MLP neurons of a small language model. Each row is named by its layer, matrix (up: input weights) and neuron, and shows model dimensions 341-468. Each number is 128 + 32 x the weight over its row's rms, rounded and kept within 0 to 255.
A block is one neuron, or neurons of one layer that tend to fire together. After each block is what it responds to, as a language model described it from the Wikipedia text at the highest values.

L2.up422 [137 100 158 127  62 185  98 158  84 100 116  58 120  99  99 119  95  94 139 109 135 153  93 211  90 137  82 154 121  85 120 169 176 125  99 139 146  95 123  94 124 109 111 144 114 105 131 153 110 162 157 163 100 153  80 159 151 120 159 201  94  95  84 121 158 112 100  57 133 162 176 163 138 124  98 178 138 130 140 149 126 153 101  89 119  95 193 118  72 138 145 100 129 104 117  80  65 130 129 130  82 127 144 132 159 116  93 154 150 102 111 107 141 115 146 164 118 130 174  84 133 138 148 143 127 138 171 148]
Responds to: Reporting-verb complementizer. Word that introduces reported content after verbs like noted, stated, argued, found, realized ("noted that", "said:"), plus a few verb endings like termed and boasted.

L2.up88 [114 177  96  78 118 137 138 179 181 135 127 179 123 124 157 129 166 125  58 116 186 121 126 167 181 144 174 109 155  64 170 140  96 126 132 157 143 149 149 149 130  91 153 124 133  68  98 132 115 164 132 104 152 140 102 107 147 169 146 114 109 102 130 162  79 139 139 123 122 119  83 152 102  78  78 126 175 115 159 122  68 152 130 170 116  98 157 109 159 162 144 124 110 130  86 143 114 149 107 130 112  92 162 142 130 162 144 109 173  99 106 124 114 142 137 150 220 223 159 102 100 115 169 132 122 171 135 153]
Responds to: Wiki section heading markers. Mostly the == marks around top-level Wikipedia headings like Cast, Filmography, Early life; also nouns of duty or role (responsibility, status, job).

L8.up103 [126 103 107 204 218 157  99 133  82 104 169 156 133 178 106 108  80  47 140  97 117 101 116 120 112 164 169  87  87 118 102 128 125  91 200 134 146 160 120 115 120 129 138 123  96 114  76  80 168 121 152 108 105  80 115  83 140 136 115 123  75 102 141 144 113 181  88 112 138  95  99 174 113 146 111 119 145 157 179 165  98 126 129  71 126 118 153 169 108 157 134 114 161 181  92  93 127 126 121  81  99 123 117 147 103 121 148 131 110  94 152 113 141 165 224 187 150  80 175 116  99  98 111 118 145 128 153 113]
L8.up469 [ 79 149 116  79 132 165 124  89 159 114 115 132 141 131 164 134 106 132 102 124 149 238 141  94 151 163  68 115 123 113 164 122 136 145  88 168  94 115 143 146 200 168 150 116 184  85  84  97  78 165 129 142  92 127 148 152 140 114 155 136 131  98 122 145  78 144 123 183 112 135 146  95 136  86 181 193 134 118 188 176 101 167 124 167 127 120  98  84 115 104 122 154 175 135  95 104 120  71  83  89 122 109 161 176 108  81 135 126 207  94 184 104  81 160 181  33 162 140 203  87  52  94 122 159 145  71 131 110]
L8.up623 [ 91 174 152  60 185  71 132 110 149 149 188 102 136 154 194 178 120 145 105  45 121 223 150 104 159 196 150 115 108 133 131 110 117 127 127 115 167 120  87  87 150 100 159  45 184  81  79  93 131 108 103 131 108 167  79 163 153 117 145 127 135 122 151 143 114 144  66 132 106 138 124  81 138 142 134  56 154  73 161 140 116 121  58  99  80 144 146  93  99 144 122 171 131 136 119 158 159 118 126 120 108 148 141 116  96 106  95 185 135  95 100  91 144 180 164 143 152 177 137  27 140  79 120 129 134 104 126 198]
L8.up1104 [146  90 104  82 173  52 135 174  65 178 170 132  77 196 133  75 129 125 117  84 100 138 137 123 152 161 155 128 105 114 149 143 180 166 104 138 119 134 153 147 177 146 164  99 101 138 145 124 108 128 111  97  72 116  64 132 184 190 122 184  83 154 161 147  82  93 110 143 129 119 123 143 119  92 139 101 141 134  81 202 156 133 109  91  93 135 176 126 127 127 116 170 151 121  53  93 103 196  68 137 142  78 138 133  84 145 149 151 118 114 145 149 102  65 219 181 111 147 145  15  96 191 142 128 122 128 152 147]
L8.up1299 [193  73 158 112 174 128 108 109 105 166 200 172 160 200 163 120 113 208 119  96 152 174 118 128 132 137  97 138 123  95 129 120 107 103 152 119 130 123 125 146 117  87  69  80 111 115 192 138  75 149 156 129 151  98 135  90 135 151 156 148 114 109 161 119 113 165 165  74 150 123 102  99 161 132  54 126 111 113  96 162 147 127 155  74 102 133  89  63  55  80 149  94 187 163  83 142 158 135 106  91  99 155 112 139 103 134 182 139 119 121   7 137  94  87 175 104 112 140  95  69 153 137 138 121 110 152 150 154]
L8.up1600 [115 102 125  64 149 140 149 171 153 126 168 152  94 133 168 130 100 117 146 117  93 152 117 101  87 170 170 198 108  69 111 145 103 118 148 179 137 114 117 120 174 109 136 133 191 131 115  95 138 157  76 118 150 151 137 113 233 142  95 100 116  75 153 151 122 126 106 176 157 130 124 141 155 142 166 151 191 161 176 205 139 143 161 102 113 149 145 101 103 111 142 130 155 146 128  99 109 138  74 131 151  86 106 154 146 204 155 156 124  98 174 174 128 175 167 142 115 146 218 146 100 133 183 168 174 161 121 111]
L8.up1648 [103  89 137 127 182  92 141 189 103 114 113 173  71 137  88 125 133 116 140  81 141 159 136 139 106 118 116 112 113 135 136 161 148  70 137 139 109 141  73 107  94 100 154  93 159 101 124  39 138 153 170 129 180 103 124 145 106 186  97  96 182 122 137 133 116  66  80 202  78 132  78 156 163  91 146 143 165 111 135 162  73 132 125 119 109 108 150 129 110 132 136 150 162 140 151 159  77 123  75 133 128  97 174 126 106 122 137 120  99 103 101 135 157 162 144  95 120 143 119  92  75 125 141 112 114 129 142  69]
L8.up1682 [ 90 108 134 112 126 154 122  73 103 160 198 134 126 190 200 163 100  69 132 114 134 154 113 127  99 117 114 145  93  85 111 110 118 189 171 165 145 159 116 160 147 140  76 125 163 114 153 102 112 127 106 137 131 113 142 138 159 129 125 158 150 102  83 130 112  96 144 115 122 136 135 140 165 109 142 163 204 172 113 210 171 153 107 134 115 174  98 124  88 141 182 102 149 143  78  82 127 134  97 146 157 139  82 150 153 130 157 141 148  78 140 125 135  97 167 188 153  65 156 149  58 189  99 173 190 143 161 133]
Responds to: Noun after "the". Abstract head noun right after "the", usually heading an "of" phrase, as in the importance of, the time of, the extent of.

L4.up104 [198 181 140 139 125 146  90 128 109 148 150  55 129 196 136  68 138 114 144 115 124 173  59 100 126 171 104 138 145 111 187 138 149 161 178 171 193 121 138 177 126 175 135 155  92 128  97 171 109 157  74 150 121 132  74 194 148 180 134 164 112  76  99 120 147 153 102 102 131 149 177 131 130 103 133 165 133 129 109 161  57 126  81 119 129 143 123 174 119 130  90 139 156 142 101 125 130 116 116  78 115  92 195 142 115 158 149  47 117 127  66  51 131 100 119 132 192 158 160 134 137 104 165 140  82 140 142 184]
L4.up267 [169 140 121  77 102 157  76 152 110 102  95  64  91 150  85  73 112 157 135 142 123 105 158  95 139 132 129 110 102 146 161 125 143 123  79  59  16 199 158 133 146  72  91 193 125 117 140 147 106 144 161 165 127 131 135 111 137 120 137 160  57  81  89 102 136 157  84 182 133 125 136 112 158 179 125 139 100 147 117 118  46 168 118  65 125 105 134 124 120 114 118  90 226  69 168  94  79  72 141 115 135 124 140 116 125 166 173 122 156  87 137  83 109 142 112  73  93  79 139 113 154 111 134 159 107 144 129  94]
L4.up678 [118 170 130 123 195  71  63 198  91 126  93  96 150 160 120  64 141 132 118 104 104 112 153  78 146 168  95 104 121 157 190 127 138 150 110  97 149  92 162 144 135 115 151 138 165 119 136 139 112 175 102  82 118 105 151 155 132 133 151 112 167 103 138 148  72 167 106  96 121 198 160 139 184 167 134 150 143 150 129 149 167 197 132 122 149  94 117 162 102 116 166 144 169 164 119 135 143 170 137 165 158 121 238 124 143  90 133 135 197  91  95 133  83 151 183 185  91 144 189 130 102  98 157 163 129  98 168 205]
L4.up688 [ 98 149 134 140  89 146 101 102 144 122 118 154 136 118  84  86 131 108 167 104  91 147 131 138 199 154  95 128 107  93 160 181 120  47 202 105 164  86 153 125 166 103 159 168 124 147 170 159  91 149 112 212  97 111  96 157  86 117 126 143  94 138  95  94 101  66 134 104 144 113 106 148 145 148 151 142 117 175 147  90  64 132  96 104 134 155 135 178 146 125 153 111 190 111 144 100 102 126  59  59 197 142 156 119 110 148 125  40 133  93  74  59 159 139 135  61  89  99 188 129 100 148 152  97 134 142 121 131]
L4.up842 [169 125 178  96 120  79 105 127 130 100 204 131 137 147 160  83  98 167 103 157 129 205 185 123  98 179 150 143 132 155 151  88  95 118 201 143 108  92 103 146 141 146 125 151 133 136 113  96 143 152 118  88 132 114 111  57 115 117 102 178 101 112  43 120 131 132 111 111 187 157 136 152 109  46  94 141 132 140 189 128 161 158 139 124 120 144 125 112 168 133 130  99 122 160 133 143 126 130 111  62 120 129 175 131 131 119 154 137 137 113 177 138  95 142 201 146 207 118 123 150  52 157 127 126  96  95 138 133]
L4.up870 [123 131 123 132  73  68 101 153 136 104 106  47  91 169 170 121 123 167 132  84 126 119  90 174  85 183 173 132 119 131 147 182 121 153 107 132  76  88 147 102 129 144 105  98 136 144 119 164 140 105 148 166 164  93  94 159 131  70 175  64  85  97 138 162  73 164 125 136 191 116 163 125 154  76 122 150 147  98 151 172  95 127 181 120 155 185 125 145 145 121 142 111 145  88  92  88 142 136 129  94 185  74 194 157 108  68 116 110 182  87 112  68  87 148 125 160  98 128 115 123 103 118 130 107 132 157 108 133]
L4.up1284 [138 123  94 109  93 165  66 156 181 112 168 167 178 138 137 169 135 118 161 148 126 145  65 183 129 143 129 137 149 109 102 183 150 160 154 164  75 124 145 109 114 165 126 128 141 107 139 130 113 112 149 119 166 116 162 112 143 112 110 135 147 114  56 152  55 134  85 145 111 134 161 113 140 111  97 162 103 177 113  61 144 158 129 135 143 104 125 122 115 100  93 124 118  51 117 131 116  88 106  57 119 147 135 116 139 123  77  93 111 142 114  92 185 135 158 157 136 107 117 154 106 142 130 131 182 102 112 150]
L4.up2002 [137 121 142 120  59  84  88 147 126 115  90  98 129 162 175 141 106 180 136 117 169 195 101 112  93 144 117 138 109 111 168 132 103 131 195 168  81  92  97 113  86  79 130 137 134 125 121 140 147 188 178 115 190 135  76 145  96  85 152 152 138  99  91 126 102 194 160  92 108 120 148 125 113 114 101  90 148 159 160  79 132 180 151 148  87 122 131 112 164  98 103 115 132 139  92 148 123  90 146 115 134 163 124 151 101 167 115  41 205  90 129 124 158 129 118 100 141 130 121  45  45 159 139 125 129 133 104  63]
Responds to: Comparison and coordination connectives. Function words that link a second item to a first, mainly than after comparatives (more than, slower than), plus along with, as well as, or, and, limited to.

L8.up830 [145 127 178 170  74 103 118 124  90 104 119  97 162 130 119  94 139 145 167 133 145 155 106 139 137 115 166  65 103  91 161 152 142  57 132 158 124 156 169  92  90 114 126 139 161 108 170  92 152 116 145 131  93 158 129 168 103  98 117 158 161 157  91 115 156 165 109 208 136 153 111 132 110 163 103 133 127 155 127 109 154 106 111 142 137 122 111 132 102 108 118  97 123 112  82 104 134 248  96  79  84 180 135 132 108 108 126  48 104 142  99 169 140 147 176 129 154 121 101 159 124 113 133 114 186  94 129 100]
L8.up1048 [158 125 141  88 143 158 122 168 152 138 181 174 141  73 109 151 108 111 118  93 130 129 106 134 160 111 107 116 120 132 130 175 124 132  96 101 115 167 177 134 194 127 103 161 167 114 135  49 139 134 131 194 118 164  98 170 107 113 114 120 147 108  93 103 163 134 112 155 140 155 138 170 141 177  77 147 146 105  99  99  84 106 113 117 149 142 110 114 132 158  88 112 103 111 100 172 199 163 115 111 168 150 143 160 127  81 108  75 146 146 170  78 170 109 142 167 122 101 113 135  64 140 125 175 114 126 114 106]
L8.up1216 [152  76 153 143 120 147 107 159 147  89 150  87 142 164 106 156 135 120 219  68 128 148  92 141 121 143 116 165 127 113  96 150 133 140 170 137 201 149 158 122  90 114 135 129 199 121 175  83 146 115 166 135 127 142 137 172 112  89 141 173 204 142  52 139  76 143  59  74 100 174  95  87 164 120 143 159 198 141 132 150 117 113 118 121 114 176 195 167  82 122 155 131 114 152  90 132 136  99 129  79 150 174 181 156 128 114 140 130 123  77 153 107 206 118 109 108  98  86 137 107 114 114 111 147 134 108 121 113]
L8.up1298 [116 111 107  88  61 146 116 130 118  92  95 116 138 100 104 140 160 113 119 125 155 182  88 187 117 112 162 168 130  84 164 168 125  98 181 158 118 139 153  84 124 113 121 107 183 109 102 158 107 170 152 139  80 168 126 133 137 115 139 164  99 127  74 145 107 146 145  89 163 105  60 131 148 106 126 114 137 149 193 120 128 146 101 130 136 138 116 136  91 128 159 123 159 117 102 124 125 135  97 103 160 183 139 116 116 134  85  63 109 117 134 115 130  97 174 167  71 171 201 138 117 166 121 150 134 112 132 169]
L8.up1502 [138 111 140 165  87 152  83 140 167 168 104  99 131 159 116 114  75 124 133  86 129 202 126 136 139 119  79 146 101  76 101 178 128 182 165 160 112 123 139 153 170 131 132 174 148  75 107 170 127 172 194 170 219  78 108 147 153  97 119 123 115 110  40 175 116 136 123  79 114 164 122 143  97 111  53 139 162 171 172 148 105 139 124 116 140 170 137 111 130 121 107 106 110 130 146 116  72 143 101 134 152  98 171 159 134 119  97 114 104 110 137  73 165 157 149 174 113 144 157 143  53 148 141  98 180 133  89  92]
L8.up1614 [116 150 114 148 129  74 145 177 118  73 139 112 129 152 102 126 102 149 159 138 154 130 144  74 149 195 155 104 113  91 162 190  75 148  80 168 119 162 132 160 172 126 115  95 157 112 179  86 120 177 111 171 135 106  92 160 113 165  95 107 112 132  99 129 119  76 124 187 159 144 174 107 101 178 145 186 179 123 116 202  88  77  37  82 170 112 171  96  82  63  75 116 109 146 118 156 108 111 132  85 130 113 193 127 149 128 119 115 171 106 178 197 106  89 157 139  72 133 148 109 122 102 123  70 117 137 101 160]
L8.up1825 [154 138 162 170 121 113  98 112 120 127  58 132 169 165 131  81 113 160 120 144 132 203 121 165 114 120  98 123 129  42 154 111 111  73 129 176 161 190 110 113 167 118 145 134 161 122  82  93 135 135 160 149 111 109 115 125 139  63 120 108 120 124  90 138 116 101  98 177 135 156 115 192 176 172  81 159 134 171 120 101 128 128  75 138 157 171 163 150 116 167 128 109  77 117 146 159 109 136  72  78  88 160 179 139  93  63 139 122  94 116 107  65 118 129 141  94  50 157 161 150 107  95 132 128 126 102 133  96]
L8.up1904 [ 97 101  59 117  92  78  56 131 145 104 118 102 128 147 139  82 114 118 101 133 158 156 115 137 117 202  98 180 127  89  91 152 111 124  68 158 131  94 201  51  65 139  80 165 155 113 118 115 168 124 126 142 139 105 116 108 131  88  89 106 137  95  59 137  88 134  90 129 181 137 113 113 132 136 147  67 141 174 168 150 170  97 100  93 126 159 198 117 147 138 103 123 129 130 152 102  44 121 140 135 129 139 169 113 143 154 161 139 134  66 184 134 107  89  91 206 159 128 150  43 116 154 161 130 112 126 130 184]
Responds to: Table header column separator. The pipe right after the first cell of a Wikipedia table's header row, as in Club |, Event |, Party |; occasionally scattered prose words.

L8.up36 [122 124 125  99  53 166  74 118 164 119 142 126 110 138  94 147 148 143 183 152 120 174 103 149 113 151 141 107 120 109 126 102 151 128 168 117 170 103 196  90 170  99 107 144 104 107 157 127  88 220 147 143 106 144 110 160  99 121 129 177 130 129 153 108 132 151  77  95 117 101 152 143 133  87  52 110 130  84  96 162 130 183 142  53 135 123 129 170 121 128 136  89 177 191  82 150 108 159 134 145 157 146 130 135  35 118 158 118 111 123  70  96 147 229 145 136 107  57 154 121  96 147 203 168  90 117 146 138]
L8.up515 [113 124 108  74 138 172 129 154 159 170 179 138 109  99 118 129  67  85 133 133 161 148 165 192 107  94 134 141 164 118 138 168 117 156 175 154 131 177 207 191 108 132  96 131 138 115 125 122 108 169 157 121 140 155  96 121  92 122  96 165 137 132 186  87  77  86 138  67  98 139 122 149 169 147 109 107 116 175 178 118 165 150  91 104 115 135 142 110  97 138 144 141 131 127 113  99 169 155 120 138 166 142 113  97 157 123 156 127 116 117  73 199 151  89 110 140 155 123 153 137 131 131 126 157 160 147 180 126]
L8.up659 [146 160 171  94 127  96  85 186 110 141 126 107 113 141 144 166 136 116 145 114 134 135 125 140 111 187 120  83 127  92 177  98 139 153 119 120  70 123 175 189 139 119  58 111 182  89  87 114 121 102 126 143 166 111  87 131 187 137 134 100 168  50  38 119 105  86  99 156 156 204  93 215 174 143 112 122 134 144 218  74 148  89 108  64 150  73 133 149 136  58 126 116 157 148  97 120 184 121 105 114 148 138 163 112 122  90 155  75 162  95 152 136 195 146 126 134  77  95 190 124  83 124 138 124 148 160 187  79]
L8.up719 [ 78 119 135 161 112 129 109 117 142 129 102  89 109 120 134 175  85 133  87 104 185 126 116 131  65 145 146 158 107  90 110 107 157  98 138 118  81 149 171 124 126 111 121 106 135 123 119  92  87 166 180 133 148  64 127 170 190 133 131 115 156 115  89 121 132 115 139 143 116 155  89 177 144  89 109 170 115 135 115 140  88 132 106  58  65  89 162  79 127  78 110 139 127 142 119 108 109 128 130 113 100  94 134 116  97 136 126 132 101  72 101 163 101 155  98 127 131  77 142 109  75  94 146 106 127 142 147 166]
L8.up1333 [116 157 135  91 113  70 119 143 169 192  99  83  87  82 178 137  87 157 126 119 144 163 117 147 151 138 144 116 123 150 133 121 123 117 102 167 104 156 111 168 115 148  90 159 133  83 147  93 177 104 138 145 123 109 140 165 153 123  80 195 188 109 109 118 131  34 150 142 130 142 104 133 155 120  89 146 138 109 141 110 104 136 124  93  67 113 160  90 109 135  53 109 123 124 120 128 128 139 107 136  76 197 106 182  84 101 122  84 186 117  77 146 180 166 123  77 159  71 104 107  73 143  94  93 147 151 163 165]
L8.up1353 [154 157 161 164  99 153 146 154 167 138 127 125 100 144 112 114 101 152 104 107 142 149 136 122 147 133 154 120 127 102 122 171 161 156 167 132 142 166 131 150 105 107 106  83 135  51 112 127 122 161 199 122  64 135 172 125 119 183 129 152 127 147 108 154 128 131 125 198 186 125 188 142 113 110 108 141 113  82 109 147 118 120 170 125 143 109 121  91 132 177 147 112 121  88 114  73 110 138 101  97  75 125 111 163 151 183 195  90 127 120  31 114 255 169 198 142  88 108 145 121 157 100 159  81 155 117 215 164]
L8.up1712 [160  55 142 151  81 150 123 135 144 100 152 128 138 122  99  86 153 127 158 145 111 115  32 166 141 182 190  93 118 168 167  75  98 133 171 139 115 140 153 104 166 132  54 131 139 149 161 133 120 198 155 152 144  55  92 104 125  91 110 123 130 106 123 147 103 149 119 163 207 129 139 212 110  79  88 148 115 129 145  92 156 152 147 150 131 137 146 115 169  74 163  94 201 164 143 153  98 157 131  94 116 114 145 136 185 130 128 144 142  98  91 106  84 119 129 117 114 115 146 155  86 126 180 153 112  89 110 140]
L8.up1915 [114 144 116  89  76 118 113 136 131 126 138 122 115 113 109 130  91 145 172  85 148 122 173 119 138 160 112 117 113 122 163 188 127  94 106 109  66 177 255 138 136 137 104 144 170  96 114 121  89 114 126 160 141 111 111 198 147 174 127 156  86  87 109 139 139  69 149  88 156 170 156 118 105  66  79 145 140 113 167 168 115 138 121 125 147 132 119 106 113 110 117 133 162 172  96 117 123 123 117  74 176 129 125 123 144 154 162 113 106  76 104  76 177 135 131 214 141 179 150 113 110 140 143 106 106  67 117 114]
Responds to: Section heading closers. Closing equals signs (==, ===) ending Wikipedia section headings like ==Distribution==, ==College career==, ===Television series===; rarely commas or verbs in prose.

L4.up91 [ 64 146  93  95 133  97 115 139 147 126 116 124 106 162 146 158 107 137 137  88 140 143 172 126 132 160 163 146 126 101 151 155 153 160 112  88 118 134 189 101 127 119 104 100  59 141 131 114 155 228 178 116 133 151  94 162 122 141 119 108 141 137 141 156  53 174 152 173 120 139 168 148 154 121  68 118 160 146 171 154 137 145 110 134 166 150 151 137 101 149 127 132 130 142  84  93  97 154  91 122  96  88  99 176 123 211 146 108 232 155  94 102 159 158 155 180 169 195 109  71 111 173 185 120 146 201 151 110]
L4.up116 [145 142 130 131  45 171  95 162 109 127 139 102 134 157  89 144 120  93 111 105 172 166 106 135 145 172 145 111  94 129 156  88 146 111 172 147 124 125 169 103 109 112 109  96 181 124  56 114 134 127 112 142 153  61 119 121 149 142 160 205 142 149  79 114 122 136 140 154  49 125 142 153 177 118 100 130 177 142 178 144 124  94 126 136 124 104 156 156 120 137 105 158 109 115 134 100 135 171 109 144 121 191 153 164 141  50 107  98 126 120 129  92 161 151 151 146 158  95 142 162  77 131 101 104 147  93 130 125]
L4.up199 [ 79 170 115 150 124  89 143  86  90 106 154 130 127 120 133 165 189 118 124 145 187 104 116 129 127 108 148 122  82 138 148 102 113 119 234 157 132 120 143 112 153 130 121  95 149  80 135 145 163 141 145 134  88  82  79 109 136 180  90 143  99 148 111 155 113 150 109 101 123 108  97 223 150 133  95 174  97 154 162 173 103 141 107  87 101  79 156 131 142 141 104  48 144 158 124 122 148 159 129 140  93 151 149 115  78 146 199 101 180  69 152 145 197 185 160 117 157 108 139  98  50 138 180 157 163 183 147 131]
L4.up217 [165 162 105  94 133  56 111  89 103 136 153  90 155 181 169 111 128 168 106 162 122  94 114 147 117  78 186 110 153 126 155 136 144 138 169  96 114 119 145 104 114 129 149 117 128 140  91  98 100 160 170 121 174 122  81 108 181 140 134 146 148 144 144 146  95 167 122 171 142 140 112 156 117  71  76  78 155 164 123  62 105 182 123 142 113 154  71  93 129  79 196 156 160 143 118 137 175 154 115 107 174  87 175 128 165 147 128 156 161  96 109 117 170 137 158 142 168  81 109  62 132 133 125 109 150  84 152 111]
L4.up362 [124 184 134  89 123 113 152 140 137  88 164 168  86 149 157 150 123 194 176 109 123 115  97 188 131 159 119 217 152 101  84 147  74 184 109  54 131 138 180  73 103 153  61 109 131 108 124  97  48 158 155 174 175  92 106 239 124 121 148 107 174  90 110 188  69 120  91 146 130 170 142 117 166 107 137 144 142 155 164 133 110 122 139 146 132 185 186 131  56 143 154 165 179 160  81  78 133 104 106 156 123 107 146 147 178 157 115 106 162 142 152  86 106 138 125 187  94 167 152 102 157 118 146 105 135 108  89 155]
L4.up1152 [122  71  93 133  71 135 110 130 123 108 142 107 149 158 109 157 176  61 159 102 127 129  62 120 166 128 124 132 125 100 131 104 165 127 129 119 155 126 235 157 135  87  98  92 138  94 134  73 154 176  80 185 124  90  77 157  92 111 100 163 107 117 131 110  68 141 130 148 143 111 106 103 157 110  71  95 171 114 110  64 108  74 148 106 122 140 185 120 136  85  82 145 142 142 113  83 145 154 137  80 133 111 141 201 205  74 159  37 109 119 149 136 134 147 126 147 125 132  88  85 131 127 166  83 108 100 121 123]
L4.up1398 [168 128 145 135 123  87 139  73 119 172 121  66  79 173 111 100 121 160 116 133 139 166 127 178 118 177 104 102 159  66 140 173 101 133 161 130 142 107 148  60 124 147 138 153 133 120 103 114 155 168 121 104 171  96 135 139 165 136 160 131 143  90 113 132 123 146 104  62 150 142 144 136 129  60  86 115 137 157 194 175  72 127 156 174  72 140 130 127 135  85  99 166 158 182 118 143 143 107  85  96 141 129 150 187 117 163 151  83 186  90 106 107 147 154 133 174 155  73 161 153 152 157 180 164 143 106 133 128]
L4.up1474 [152 134 168  91 119  91  84 155 136 114 104  88 145 132 100 158  62 153 127 143 142 125 112 154 152  80 103 122 123  77 142 144 172 217 139 161  89 129 215  40 130 178  33  98 145 121  71  43 164 101 115 187 155  97  64 125 145 184 122 166 155 162  76 160  84 137 117 124 136 150 138 127 121 101 120 141 125 152 158 128 105  85 101 124 135 110 162 100 164 109 113  95 143  91 112 101 160 179 144 138 101  85 169 172 164 182 121 108 190  56  75 159 105 173 137 125 131 159 162 102  95 142 118  92 116  86 146 163]
Responds to: Wiki heading markup. Equals-sign heading markers (==, ===, ====) in Wikipedia section titles, mostly the closing ones, as in == History ==; also occasional possessive apostrophes.

L4.up165 [124 102 130 160 146 166 120 140 132 128 147 104 139 143 146 115 140 150 140 159 130 109 109 148  77 161 146  52 142 186 124  98 197 101 222  99 186 107 129 142 134 135  77 112 146 109 196 123 197 156 108 169 124 119 151  99 159 108 143 154 185  79 135 122  88  85 162 107 149 117 135 143 172 145  87 127  76 122 102  77  93 104 167 119 138 114 134 115 155 114 150 116  94 155  42 146 128  92  97 140  60 162 195 123 116 116 128 108  67 143 147 144 103 113 132 158 123 118 203  68 112 153 128 137 126 145 124 156]
L4.up346 [124 169 100 143 115 112 125 169 122  93 105 137  84 205 100 106 120  82 139 105 115 135 152 177  75 166 154 161 127  92 162  95 162 136 141 123 145 100 171 144  58 154 114 103  95  99  92 151 105 173 105 153 130  94 141  77 121 155 153 174 117  83 144 155 141  97 151 118 201 104 110 152 193 153 131 160 131 117 121  97 149 141 153  85 108 188 136 123 109 108  97 131 154 131 144 123 129 142 145 113 134 139 149 132  90 150 130 115 112 114 112 107 128 145 130 123 142 152 121 134  96 106 178 179  80  82 126 127]
L4.up376 [120 114 174 127  93 138 137 222 118 118 191  65  73 151 131  98 127 125 216 117 149 102  56 179 129 148 147 135 133 109 122  88 148  84 155 114 147 155 163 124  94 142 153 149  94 144 108 101 146 196 132 143 110  98 121 175 167  89 115 161 117 108  98 127  62 140 117 165 162 111 142 192 103  82  90 188 107 108 134 153 174 138 144 126 112 112 183 114 152 100 161 109 159 144 109 111 152 109 111 119 118 139 137  86  91 158  82  95 145  55 169 152 152 162 114 107 117 157 170 125 148  84 123 129 149 107 152  92]
L4.up622 [128 131 142  88  54 151  83 118 104  81 205 107  78 132 141 139 120 140 138  82 114 119  90 159  93 174 117 131 110 161  99  96 147 109 172  97 133 122 162 108  74 131 146 118 126  79  46 131 113 138 185 128 110  99 137 158 146 134 145 166 128 142 155 173  98 131 137 146 210  84 130 119 119  65  96 192 121  89 116 115 101 131 147 146 139 142 171  95 158  71 138 145 123 145 121  98 146 118  48 120 134 201 137 147 159 128 163 138 114 117 163 138 173 168 218 116 109 135 149 175 158 115 102  95 156  90 144 170]
L4.up1386 [139  62  32 105 112 103 114 139 161  88 139 103 182 138 150 138 124 150  95 121 161  92  92 160 104 144 149 176  98 132 133 137 152 122 106 129  75 115 222 115  72 107  52 158 127 186 176  98 180 134 196 186 145 126  85 176  69 100 137 107  81 142  89 138 118 151 127 127 163 113  85 140  96 139  91 152 124 102 121 127 148 149 167 118 125 149 133 142  98 101 114  83 122 194  86  93 105 150 104 146 129 130 138 107 171 122 137  99 119  54 133 146 170 122 140 154 171 128 123 146 120 181 143 120 181 172 109 149]
L4.up1547 [168  94 173 131  54 121 108 161  62  60 136 132  42 145 141  98  91 110 171 106 201 164 129 100 172 191 170  94  64 157 100 109 110 162 114 122 105  90 148  93 110 127 146 112 182 150 101 129  95 170 161 134 163 126  94 147  86 137 146 121 128 118 130 151 101 119 168 110 111  69 141  99  96 117  94 119 195 134 135 193 124 126  81 103 136 141 147 115 126  87  93 169 132 117 108  95 171 139 100  65 115 142 162 211 209  67 149  24 141 114 141 153 124 155 163 102 103  99 117 141  61 143  99 112 133 176 124  71]
L4.up1758 [115 115 122 109 101  99 101 133 121 126 131  60 108 158 151 180 111 202 100 116 109 162  92 101 147 141 152 136 115 190 150 139 163 122 178  97  72 186 141 150 149 133 164  83 126 133 159  73 113 142  89 161  68 143 113 104 116 108 104 204 161 141 119 139 119 160  71 160 179 142 127 131 161  65 114 127 114  99 162  84 115 136 158 119  92 144 157 105   0 147 117 156  94 117  79 114 180 155 142  89 145 126 149 133 106 154  92 114  70  82 120 131  90 158 184 146  81 122  87 112 121 157 141  90 148  37 126 107]
L4.up1768 [144 168 163 128 103 177  71 148 106 128 122 154 118 203 161 139 119 143 127  91 123 123  74 181  99 117 120  73 198 136 112 135 174 123 155 185  75 118 180 147 144 127 115 153 135  78  80 104  82 130 105 183 176 154 127 125 103 161 125 173  96 145 129  83  93 113 155 123 197 106 161 152  93 108  79 108 123  89  66 117 117 152 122 173 165 107  92 158 127  86 107  58 172 137 107 147 136  99  92  75 145 164 143 141 149 180 116 137  99  82  83 102 145 203 151 130 161  79 103 132 143 147 107 101 148 131 155 131]
Responds to: Time reference words. Temporal words and phrase endings that place events in time, such as time in "at that time" or "a time", later, recently, then, now, and "th" in ordinal centuries like 19th.

L2.up1326 [ 86 106 114  85  81 159  95 137  87  94 166 111  81 172 117 131 117 125 149 115 116 169 114 114 186 167  92 111 110 139 134 134 177 124 141 185  95  75 169 134 140  93 113 155 125 122 144 143 133 150 107 129 111  70 128  80 125 142 108  89 146 120 146 155 141 194 122 159  73 121 138 121 139 107 146 143 167 117 103 166 148 159 169  77 109 174 156 115 138 111 102  87 151 169  98  50 129 157 100 129 109 105 149 140 154 109 125 138 203  56 131 141 100 139 130 125 124 197 102 102  89 116 143 114 119 109 150 104]
Responds to: Abstract event nouns. Nouns naming an event, process or state, often derived with -tion/-ence/-ment, usually after "the" and before "of", such as failure, formation, death.